MLP neurons of a small language model. Each row is named by its layer, matrix (gate and up: input weights) and neuron, and shows model dimensions 128-191. Each number is 128 + 32 x the weight over its row's rms, rounded and kept within 0 to 255. A neuron's up and down rows have the sign that makes its largest values positive.
A block is one neuron, or neurons of one layer that tend to fire together. After each block is what it responds to, as a language model described it from the Wikipedia text at the highest values.

L8.gate320 [ 77 143  39 176  72 170  84 183 127 133  94 106 108  51 115 143 121  66 191 193 226 155 162 153 101  90 154 134 105 105 147 137 151 141 106 202 139 143  67 175 128 127  73 135 120 135 122  83 109  93 140 156 132  91  91 110 148 117 126 167 172 128  91 138]
L8.up320 [116 139 117 223  83 134 121 241 181 115  95 117  91  64 131 174  88 131 144 162 182 135 123  69  67 128 147 153 199 151 149 111 172 116 148  96 169 164 139 122 110  93 148  84  89 148 152 156 130 118 136 121 120 123 135  63 137 162  81 116  90 145 115 169]
Responds to: Second piece of a word split after its first syllable, most strongly il in Ra-il-road or ra-il-way; also ri-ver, ro-ute, Fo-od, cra-ter.

L9.gate26 [110 116  77 136 107 166 167 203 193 138 135 122 140 100  86 119 140 101 109 145  94 130 125 117  66 124 136  72 120 133 130 117 170 226 138 111 128 123  79 115 128 144  91 100 130 125 100 153 199 120 153  88 173  49 143 112 188 119 127 196 125 181  91  98]
L9.up26 [116 108 103 149 124 128 171 170 157 122 147 102 116 111  98 143  98 112 121 195 124  80 134  88  99  55 111 113 114 130 115  74 176 154 132  95 115 134 133 138 107 148 134 120 129 158 119 118 138 132 163 180 174  79 115 126 173  85 140 199 156 162 111  95]
L9.gate66 [146 158 130 133  63 144 113 176 108 122 177 137 100 115 108 201 136 123 108 153 143 127 123 140  64  85  78  76 156 121  66 126 167 195 148 172 137  63  97 160 135 127  98  79 196  81 156 154 168 120 155 128 144 121 216 119 104 138  60 123 139 138  76 106]
L9.up66 [151 120 115 118 143 131 143 114  89 111 103 143  91 140 161 135 103 182  99 141  59 165 126 151 128 180 124 247 133  87 108  36 137 132  54 122 114 175 124 100 112 102 170 149 118 115 109 119  87 152 139 153 185 129 148 149 101  74  98 128 138 131 129 143]
L9.gate116 [124 143 189 162 125 160 203 168 171 143 119 104 111 152 112 131 175 147 116 161  92 151  84 154 121  54  85  96 141 128 154 138 205 143 113 151 128 147 119 142  78 148 106  80 103  76 111 172 136  92 150 143 132  74 111 108 129 146 100 205 151 119 118 157]
L9.up116 [100 168 135 166 109 146 176 171 127  81 169  67  66 120 154 102 135 127  97 132 127 114 115 124 117 121 140 101 110 109 142  95  90 118  89 140 140  98 116  99 103 141 123  95 122 116  97 124 101  67 160 132  99 103 120  77 114 154  68 152 102 127 108 135]
L9.gate395 [168  93  98 143 133 188  97 152 105 118 171 131 147 129 153 108 180 130 156 188 141 118 159 115 131  99 173 107 106 138 145  87 102  99 157 196  78 135 173  65 144 133  85 113 207 150 144 179 199  86 126 156 142 103 134 116 102 104 163 175  68  94 104  96]
L9.up395 [143 112  86 171  54 112 103 104 118 116 166 114 154 109 124 117 168  75  97 176 140  47 145 156 170 151 171 108 118 182  72  95 138 110 135 137 154 112 148  68 136  99 106  98 183 173 121 151 125 130 116 140 176 139 133 133 118 115 109 152  87 124 156 157]
L9.gate436 [120 136 148 146  51 156 133 223  92  79 115 151 129  67 143 129  77  73 181 205 163 145 124 113 111  81 117 133 138 146 143 139 179 101 138 168  93 168 148 116 116 110 105  66 131 120 120 139 151 147 172 137 150 110 157 157  83 124  64 168 156 138  89 124]
L9.up436 [145  97 140 124 147 130  99 186 112 141 131 111  91  59 105 128  98 140 155 159 168 129  80 108 161 150 111 140 108 208 118 136 210 103 152 184 161 165 140 116 137 163 140 100 164 151 136 125 142 126  76 134 136 126 116 139 139 133 113 169  95 156 154 125]
L9.gate531 [162  98 120 156 114 162 121 209  96 184 136 166 103 116 139 158 176 174 134 144  96 212 123 120 142 167 134 188 148 131 166  88 160 165 115  92 110 125 127 109 104  99 149 144 153  99 116 103 179 113  77 136 218 115 138 138 172 125 117 191 115  64 130  73]
L9.up531 [146 141 100 168 116 102 104 121 174 178 109 135 131  80 189 128 116 175 137 170 131 157  75  72 142  75 107 111 102 107  88 112 146 178  85  96 102  98  81 104 153 157 187 122 163 191 131 169 138 146 132  96 143 103 117 142 189 139  82 111 159 159 120 133]
L9.gate629 [ 89 154 134 120 159 122 124 123  91 161 139 197 153  73 166 183 161 151 157  97 116 108  59 114 135  67 137 137  95 114 114  76 169 177 118 158  83 161 126 120 155 100  89 100  76  93 142 153 133 158 133 115 173 140 117 106 132 121  79 152 174  91  93 134]
L9.up629 [110 130 138 167 148 140 165 146 124 109 124  52 134 150 132 115  90 125 185 168 152 111 123 170 173 165 162 109 105  45 111 167 124 179 178 158  97 175 110 128 122 162 135  55  65 142 127 142  93  78 195 100 119 120 160 121  91 104 164 172 149 174 127  70]
L9.gate665 [153 218 134  89  90 156 179 142 135 144  99 178  80  91 174 227 124 143 158 121 114  68 135 111 142  97 144  92 224 135 113 135 153 139 151  98  58 148 157 154 163 162 154 145 175  90 172 108 159 111 142  85 175 139 159 158 149 101 132  91 156  73 185  98]
L9.up665 [152 148 172 123  90  60 119 158 106 111 151 148  89 132 120 203  81 135 132 104  59 117 123 117 100 171 127 180 155  80 157 147 137  94 121  89 131 185 165 119 187 107 140 148 135  90 154 127 187 188 137  90 154 142 165 128  77 127  85 103  76  97 161 164]
Responds to: Opening pieces of longer words split into subword tokens, mostly Latinate prefixes like de, con, trans (de|cision, con|vey), also immi|gra|tion.

L9.gate8 [146 177 107 168 106 114 116 128 156 153 120  80  58  85 134  83  95 134 151 151 129 101 101 113  82 150 157 105 179 157  70  91 174 103  68 133  89 156 115  91 104 119 127 118 113  87 123 156 129  86 226 128 116 146 121  53 128 135  89 133  77 143 172 118]
L9.up8 [ 74 114 103 109  78 124 102 147  94 123 110 137  27 171 131 116 129 135 149  97 140 130 158 156  99 202 101 141 167 136 139  58 145 162  99 149  90 162 108 134 122  60 147 156  78  81 108 141 141 141 129 167 107  51 119 145 146 165 137 140 139 112 152 111]
L9.gate89 [181 166 151 148 119 152 134 132  98 118  85 148 110 128 110 121 113 152 142 172 194 148 139 155 115 140 100 183 113 143  98 117  95 147 141 128 109 139 119 131 136 171 138 154 115 174 121 103 121 113 154 137 132 127 144 131 165 129 123  82 159 157 131 190]
L9.up89 [100 136 161 141 205 139  94 155 118  74 138 105  76 103  76 112 162 112 103 165 173 102 119 135 145 147 146 173 142 157 149 110 113 122 162 108 113 147 130 163  80 156 136 125  94 182  78 174  95 150  90 111  70 143 162 126 151 125 102 136 111 107  91 122]
L9.gate171 [ 43 110 123 206 121 166 161 166 194 148 100  90  72 122  68 154 107 137 149 110 168 134  82 110 159 137 139  94 136 119 107 171 132 171 130 156 103  98 107 154 159 158 147 124 127 136  95 139 157  99  94 132 125  99 106 164 196 171 131 138 162  91  72 147]
L9.up171 [117 134 135 170 102 128 161  69 128 112 123 117  69 198 114 112  91 166  98 131 105 119 142 126 108 167 146 152 159  67 148 137  90 122 135 135 115  97 118 116 103 165 147 110 123 150  94 138 166 138 155  95  91 157 140 154 167 151 183  74 138 166  62 123]
L9.gate373 [109 122 123 175 169 102 139 100 213 174 128 181 148 123 146 162 159 116 161 124 123 110  92 159 170 119 194 154 115 102 103 172 135 161  86  53  95 112 137 107 174 179 156  88 131 135 162 113 101 105 126  79 116  93 147 131 151 150  97 129  97 133 109  74]
L9.up373 [111  55 190 142 156 164  96 115 148 126  81 137 126 132 111 169  85 124 141 122 156  71 135  60 138  96 180 123 134  81 146 129 100  95 165  80 193 132 160 102 163 125 139  75 136 139 121  89 122 149  99 152 101 119 107 120 138 122  89 126 163  68 127 114]
L9.gate374 [135 119  92 143 124 154 174  87 126 137 114 129 112  94 129 121 228 130 202 117 171 147 120 229 116 151 130 134 156  98 140 104 143 193 119 126  90 107  95 155 186 129 126 134 113 123 119 235 146  71 129 101 135 128 144 167 171 111 117 105 206 114 121 107]
L9.up374 [135  77 148 176  59 123 176 136 133 186 181 140  80 107 147 142 209 105 134 126 197 102 156 200 156 162 147  87 179  96 152 118 107 146  96 164 135 109 141 106 139 119 127 192 136 146 169 196 172 107 129 192 101 162 186 117 138 104 162 129 144 138 128 147]
L9.gate414 [133 141 157 114  61  82 166 146 139 107 111 169 150 122 136 132 164 145 116 119 112 144  91 123 111 134 184  96 191 118 109 167 175 222  94 101  44 121  79 121 191 137  96 152 114 129 110 124 120 103 124  76 127 154 112  75 121 123 103 158  84 135  72 152]
L9.up414 [143 138 152 152 113 168 112 155 123 108  99 107 116 109  72 164 220 145 117 106 175 171  75 136 119 151 153 152  76 125  98  88  91 102  99 140  69 112  99 177  95 152 128 188  73 164 163 137 165  84 109 124 132 160 145 148 151 170 179 158 138 162  99  76]
L9.gate425 [118 134  58 163  86 140 134 171 102 159  68 121 138 126  87 131 115 130 160 125 138 163  84  76  26 121 139 147 143 207 170 126 192 190  94 179 188  93 107 121 132 107  75  59 156 143 142 154 144 134 158 164 123 108 109 138  96 154 104 117 107 166 105 113]
L9.up425 [131 108 121 149 100 121 135  95 102 163  95  95 147 152 104 121  71  86 148 137 139 132  63 121  96 126 106 110 130  81 173  73 165 147 122 202 162  80 113  82 122 118  79 133 177 139 143 101 109 161 143 151 111 169  63 131 138  91  92 151 147  79  78 166]
L9.gate646 [ 91 213 162 115 125 174 163 110 114 112 116 179 129 117 131 143 145 133 183 129 127 130 118 180 137 158 148 101 106 173 138  61 109 123 162 127 110 222  81 150 111 174 103 108 179 134 181 152 130 111 123 155 104 154 109 142 137 145 127 157 160 180  98  70]
L9.up646 [ 92 152 189 211 116 151 144 147 135 109 126 140 141   3 130 158 102 131 119  68 155 132 174 177 106 145 160 182 123 120 110 114 129 112  97 117 111 146 104 223 133 136 102 167 136 107 151 143  69 120 144 123 119 144  93 146 169 131 141 193 138 196 105  57]
Responds to: The middle piece of a split word, strongest on ter in literature, literary and literally, also t in ratified and z in grazing.

L4.gate42 [108 178 129 242 163 107 152 143 151 114 197 136 114 113  98  91 113 106  81 161  95 118 145 130  95  73 144 116 142 101  66 174 153 164 106 181 130 151 125 180 141 112  73  38 145 131  83 117 142 108 188  80 112 157 182 152 135 122 176 147 128 179 115 110]
L4.up42 [ 85 151 164 173 109 194 109 141  73 172 178 150 153 117  99 103 126 129 147 126 156  59 124 153 123 102 112 147 191 164 113 130  89 111 138 153 133 131 130 157  85 113 190  87 170 172 142 147 154 113 145  54 118 127 169 120 133 138  77  87 141 128 115 114]
L4.gate57 [134 138 127 145 131 137 174 107 117 137 113  88 128 101 174  63 165 148 163 144 118  99 121 168 142 126 166 160 116 113  81 124 167 179  93  82 124 125  95 118 179 103  81 108 156 150 123 174 129 154 180  57 158 144 160  95  88 181 127 165 137 159 103 105]
L4.up57 [118 200 164 163  86 120 146  81 154 152 162 135 115 144 162 117 157 203 130 130 111 153 174 144 134 169 125 167 157 153  99 137 177 172  52  88 137 133 142 130 129 120 114 159 193 146 168 175 147 188 125  93 114 176 113  41 138 131 102  98 145 213  89 131]
L4.gate81 [106 103 165 151 178 100 128 133 105 123 169 206 136 140 148 140 153 134 128 120 142 112 157 118 152  71 177 104 145 147 150  50  94 124  80 158 142 104 101 103  97 102 148 154 114 161 117 145 174 168 154 110 160 140 110  68 128 138  83 152 117 106 121  59]
L4.up81 [ 85 118 163 134 162  71 107 125  90  83 165 162 114 140 129  91 151 159 121 152 161 167 202 115  94  71 107 100 128 135 152  55 111 125 104 172 117 112 120 114  72 140 140 134 147 172 104 186 169 152 161 126 127 155 151 111 161 116  94 101 107 126 119  72]
L4.gate111 [115  74 161 163 122 135 140 131  93 108 141 149 177 128 166 157 166 163 105 105 102 146 119 122 104 106 130  95 158 132  86  75 180 194 156 137 133 130 138 184 144 119 123 119 126  94 129 191 123 120 222 120 162 140 197 145 181 141 147 145 138 128 116 115]
L4.up111 [114  76 167 154 129 146 130 169  80 138 159 140 134 130 133 107 191 176 115 118 141 146 127 147  93 110 121  62 158 161  64  90 154 152 126 164 112 157 184 140 145 108 124  69 143 104  71 167 115 135 126 130 183  99 168 121 181 111 142 131 132 105 124 115]
L4.gate218 [129 144 152 206 175 125 129 110 133 113 112 150 136  59 122  92 179 102 121 176 161 114 148 119  83 148 138  98 116 177 101 154 135  99 148 160  79 146  95 169 123 129 126 105 166 164 138 107 118 145 147 132 112 101 140 137 122 201  86 181 142 134 145 153]
L4.up218 [125 137 191 136 173 103 121  60 115 125 112  94  67  24 134 136 124  98  85 121 163 187 160 120  90 186 128 127 174  76 133 110 173 127 132 141 110 115  79 153 105 116 131 190 128 170 109 157 185  60 129 116 127 122 174 155 151 187 135 162 156 146 118 116]
L4.gate463 [114 148 165 179 143 213 148 154 108  47 145 105  61 111 106 124 130 126 121 159 150 164 130 121 168  72  57 164 140 115 115 162 161 168 114 110  97 142  88 143 116 104 107  74  60 108  92 151 175 101 153 132  96 116 160 179 196 140 113 154 157 158 110 112]
L4.up463 [169 141 175 147 114 167 168 131  93 105 157  95  86 115 121 112 205 138 129 106 184 159  72 173 106  87  98 148 123 157  93 142 150 189 141 130  78 125 107 150 115 123 133  92 109 125 122 179 148 115 168 126  99 145 161 155 173 104 160 102 149 145 105 117]
L4.gate593 [158 127 108 183 133 118 103 169 165 133 155 171 139  61  91 128 132 180  69 114 133 104 109 123  97 116 143  99 126 138  98  87 163 116 136  79  60 158 110 146 142 100  91 100 146 145 129 116 156 102 157  67  97  84 192 188 145 148 148 144  95 151  92 117]
L4.up593 [120  95 165 162  99 108 125 119 164  97  91 157 102 168 147 141 139  87 151 175 130  90 122 131 113  76 149 145  96 142 118 100 166 149 167 149 121 206 141 122 102 130 120 119 108 130 154 137  71  92 117 160 124 129 146 149 122  98 152 142 138 137 160 102]
L4.gate718 [113 124 164 131 115  82 156 134  95 107 140 133  92 113 189 152 136 138  81 105 158 184 141 126  85  61 118 100 112 148 106  84 182  68 174 140  59 167 169 142 124  79 145 114 100  99  97 128 144 128 171 123 122 112 157  98 175 136  77 118 136 150 130 144]
L4.up718 [ 64 149 162 166 141 109 158 127 111 109 226 116  80 126 136 118 130  71  97 124 148 175 183 136 127 111 111 116 179 106 117  51 120  65 151 174 107 157 130 184 138 107 134 151  83  99 129 133  94  81 156 144 111  99 182 123 138 114  65  90 156 162 155 110]
Responds to: Short mid-word pieces after a word's first letter, strongest for "ut" in cut (cut short, cutting); also "put", "us" in just/using, "pa".

L8.gate148 [126 175 127 174 109 175 142 127 114 131 123 133  88 136  99 137 175 203  87 170 156 141 155 142 119  91 125 142 179 157 143 110 122 127 136 180  98 116 113 118 133  97  99 166 111 181 109  99 143 164 105 119 159 118  98 148  73 132 115 140 126 153 123 121]
L8.up148 [ 98 160 116 159  97 186 119 138  99  91 117 113  64 153 109 108 171 190 126 192 217 151 133 110 100  81 119 131 118 123 151 147 110 102 210 177 119 119 113 124 142 161 123 173 139 182 117 108 118 155 130 118 161 156  96 119 138 111 141 120 168 142 171 105]
Responds to: Base-form common verbs or verb stems, often split mid-word, after can, to or a subject and before -s/-ed/-ing: show, take, g-row.

L4.gate16 [112 133 165  94 136 160 129 152  77  98  75 124 121  66  93  98 149 156 167 165  74 186  90  82 125 124 115 106 136 164  86  94 159 106 107 154  78  72 102 125 176 121 116  97 108 136  66 112 138 151 182 139 105 126 110 129 167 184  83 112 152 114 140 129]
L4.up16 [133  83 156 104 137 146 151  98 140 113 103 101 109  82  43 116 109 113 149 125  49 138  51 111 119 137  82  98 132 127  67  76 143  97  81 177  97  94 124 138 134 153 118  98  93  79 103 128 117 151 147 137  93 123  89 115 127 202  43 109 150  68 123  87]
L4.gate187 [ 61 147 155 127 143 169 108 157 122 163 187 147 106  68  64 113 137 125  91 111 112 106 132 151 122 152 126 117 182  92  45 148 161 197 146 113  88 163 106 167 156  45 103 130 124 120  53 191 101 125 147  95 108  90 188 118 166 156  98  92 154 116 155 143]
L4.up187 [149 144 134 127 132  65 136 120 158 149 160 150 135 148 187  99 139  97 141 153 156  97 201 124 112 127 107 128 151 164 115 116 138 168 131 189  95 162  79 109 108  48 148 147  92 109 129 109  81 135 137  92 145 127 169  96 175 156 106  81 123 119  93 116]
L4.gate229 [116 161 144 138 150 130 178 185 155 143 103  99 123 124 144 159 166 112 146 130 108  92 174 152 150 115  95 140  65 134  96  82 140 170 112 195  30  72 157 140 135 157 123 117 136 144 125 133 104  99 171 102 103 161 154  91 102 138  89 135 172 166 137 155]
L4.up229 [130  89 126 146  91 175 158 171 161 135 106 100 127 101  85 143 132  71 160 116 159 100 142 138 100 118  89 127 130 162 139 112 144  86 137 209  27 161 102 140  82 181 112  99 158 117 166 123 143 123 172 139 122 153 104 117  73 129  72 120 139  81 176 130]
L4.gate261 [107 161 159 180 129 134 202 158 105 133 127  83 109  94 122 120 150  89  89 188 153 141  99 117 125 142 134 144 107  77 131 151 133 161 153 142 151 110  99 151 158 160  95 117 124 117 104 146 114 129 191 119  67 143 144 160  96 175 143 154 131 136 149 156]
L4.up261 [110 177 135 177 115 145 127 141  98  96 127 102  92 134 117  91 147  90 111 169 126 139 133 116 156  98 121 104 126 122 140 149 102 163 101 181 164  81 127  88 188 104 122 159 136 129 108 149 121 126 102 173 111 157 139 136 123 145  85 123 118  79 119 150]
L4.gate373 [ 96 152 135 121 115 107 122 148 168 151 130  89  73 153 132 158 169 125 178 106 102 117  91 116 131 104 119 129 151 136  91 124 181 181  91 157 125  70 141 193 104 107 116  95 162 134 140 152 158 127  88 113 147 152 151 110 173 114 124 189 162 110  92 104]
L4.up373 [123 108 106 151 122 188 117 162 174 118  86 114 107 102 150 124  71 135 171 122 127 137  57  46 132 105 213 146  65 145 121 149 214  94 107 139 140  72 145 194  90  77 156 169 131  90 116 107 136 108 152 157 154 165 126 108 110 164  95 112  91 130 156 163]
L4.gate596 [148 203 158 162 162 138 126 122 101  77 140 102 122  54 135 121 162 147 147 141 162 144 108 124 103 137 125 115 175 157  83  88 161 140 121 166 115 116 147 115 137  39 107 122 120 161  92 162 134  49 149 145 119  68 138 112 144 114 118 120 121 135 176 137]
L4.up596 [159 161 173 148 127 103 147 173 149 135 105 116  89 103 183 158 136 155 162 109 118 154  17 165  91  85 105 147 123 172 131 106 168 139  77 139 132 108 155  88 136 125 126  93  69  59  99 208 133  81 168 151 118 131  96 151 182 129  81 121 155 146  76 160]
L4.gate613 [136 203 144  89  56 101 104 105 189 139  57 159 122  91 116 143 130 154 123 152 202 134 191 109  83 177  94  93  75 232 145  59 159 184 132 127 180 109 146 136 114  95 114  80 136 132 134 142 106 150 181 123 106 123 110 165 160 129 112 153 141 137 135 124]
L4.up613 [122 116 126 136 141 126  93 149 101 153  52 144 159 103  77  87  91 187 119 107 113 178  84 101 109 129 177 136 169 116 175 199 163 108  81 110  99 164 126 171 144 122 121  64 153 207 125 117 101 163 134 124  82 146 102 169 124 121  85 142  93 137  89  87]
L4.gate665 [113 128 154 174 140 149 111 107  52  90 133 140  99  59 103  91 101  82 186 134 176 135  48 133 176 132 114 142  95 121 118  99 151 105 127 151 121  95 128 160 120  84  86 109 164 145 102 141 102 118 172 151 149 151 137 146 181 170  52 160 202 110 169 106]
L4.up665 [136  72 116  83 110  79 135 124  89  87 145 158 148 114 102 155 103 147 140 112 134 145 137  99  80 126 179 155 127 141 136 133 172 156 119 128 132 116 142 193 128 135 143 119 164  98 198 132 121 141 130 128 191 104 156  62 119 102 112 108 134  84 158 182]
Responds to: Short fragment tokens inside words split into pieces, most often "s" after a first piece, as in Bu-s-iness, O-s-borne, me-s-sage.

L9.gate4 [103 126 123 107 101 112 136 120 111 149  90 133 136 120 162 149 152 160 101 157 169 162 155 136 129 111 143 164 186 131 144  47 116 183 147 162  78  82 177 207  97 100 108 145 161  94 121 118 103 115 147 170 175  97 213 116 135 106 177  85 181 129 146 140]
L9.up4 [ 74 108 138 152 117 186 146 126  67 135  72 108 150  79 130 155 116 124 190 144 215 118 109 100 137  80 104 173 139 149 135 126 100  86 159 155 141 128 136 171  61  80 114 111 137 115 153 129  59 108 159 170 129  62 186  95 117 116 100 198 127 152 167 152]
L9.gate203 [185 169  93 144 112 127 133  97 100 131  94 146 147  60  93 185 221 162 192 133 108 144 117 114 137 109 144 137 147 135  81 128 144 146  72 122 138  91 139 175 186  89 141 135 176 112 152 132 185 137 138 126 124  96 175 128  92 137 140 104 127 113 123 115]
L9.up203 [125 214 101 121  91  98 184  97 113 116 130 100 130  94 138 161 145 138 140 140 101  38 128 136 106 120 112  71 115 170  98 149 148 112 146 141 120 114 136 126 107  38 105 167 175 158 170  83 176 179  98 139  86 112 129 154  82  98  97 129  73 141 148 143]
L9.gate437 [ 99 100 117 160 106 163 121 114 105 167 129 180 141  83  76 176 107 158  99 133 154 131 121 122 153  95 108 126 141 147 107 150 134 116 162 187  98 101 135 136 133 127 184 149 156  96 134 152 160  73 144 130 138  86 129 128 106 157  57  89  73 120 112  83]
L9.up437 [108 155 159 183 152 143  90 148 167  93 160 159  99  80 165 118 142 125 137 135  96  66 148 112 134  99 168 142 122 176  72  96 142  76 187 151  86 126  88 182  79 120 143  91  62 119 132  84 134 110 107 132 138 172 142 123 153 152 138 124 183 124 140 139]
L9.gate528 [124 109 198 161 143 155 162 123 111 112  82 155 130  84 104 142 158 184  96 112 120 185  98 103 115  83 115 152 175 136  67  95 177 173 128 131 129 126 126 135 116  79 111 171 121 119 138 175  91 167 136 107  38  82 115 182 139 106  96 139 170 201  96 126]
L9.up528 [107 161  84 129 125 123 123  96 110 146  64  50 157 120 121 102 168  97 113 160 157 166 157 118  30 144 101  60 107 118 168 165 131 126 191 197 135 116 108  83 133 187 107 150 124 121 139  85 156  95  95 191 104  90  91 142 120 121 116 145 120 114 110  87]
L9.gate553 [ 95 109 151 109  89 138 102 172 151 139  98 160 157  91  94 120 122 114 151 129 160 161 126 134  96 127 162 113 110  85  78  58 166 154 114 145  65 155 105 168 113  78 103 175 166 173 101 139 110 106 141 122 141 102 147 110 125 162 137 163  87 130  89 167]
L9.up553 [122 137 112 136 203  78  92 142 142 125 100 114 161 122  85  81  33 195  41 116 202 186 105 141 131 113  97 151 159  87 153 111 157 109 137 169  74 146 125 211 126 108 114 112 133 147 105 114 102 149 151  87 123 161 155 152 179 145 145  88 133 121  64 129]
L9.gate633 [108 122 115 135  72 114 121  91  91  56 103 150 212 105 142 148 186 146  95 144 181 178 159  80 133 126 121 127 118 143 113 162 126 101 146 129  48 128 146 138 165 105 112 156 157 166 139 117 158 138 154 129 120 153  86 156  82  55 103 139 131 151 120 129]
L9.up633 [112 157 129  85 142 121 126 106 128 125 126 131 165 112 130 119 139 169 128 133 112 110 148  80  92 106  80 128 136 128  92  78  97  84 128 203 179 120 159 119 117 113 150 105 129 130 153 114 104 129 178 112  87  99 125  85 114 150  99 112 166 112 123 159]
L9.gate691 [117 125 156 149  87 131 114 115 146  47  46 159 143 117 175 127 156 183 145 103  84 113 119  97  88  96 115  84 116 147 105 111 149  98 133 137 123 129 100 186 157  96 124 200 150 107 118 154 116  96 148 150 128 138  92  82 104 156  92 110 107 195 128 168]
L9.up691 [185 102 123  70  81  87  86 165 165 113 130 119 119 131  81  89 137 167 148 208 127 147  30 169 106 104 174 157 165 154 203 138 104 127 148 170 140  97 169 114 123 180  94 102 101 108 157  92 138 182 125 120 134 185 127 106  98 102  88 117 125 141 145 138]
L9.gate701 [165 154  92 183  79 132 165 149 157  97  87 122 112 132 122 123 169 150 152 178 123 156 136 123 164 134 125 167 149 138 124  92 112 110 110  93  80  80 109 192 170 114 136 175 135 156 110 136 117  85 111 126 146 111 152 149 131 208  94 133 119 170 183 131]
L9.up701 [126 198 145 190  66 104 153 128 125 125 160 133 129 139 169 101  89 130 145 160 203 142 110 112  80  55 180 138 132 119  89 129 128 109 132  99 160 139  71 179 122 145 125 158 116 167 144 148 134 169 154 172  90 112  99 119 118 111 159 132 110  91 121 136]
Responds to: Mainly the contraction 's after a pronoun (he's, she's, it's) and ve in gave, plus later pieces of split words like ed, ing, ver, et.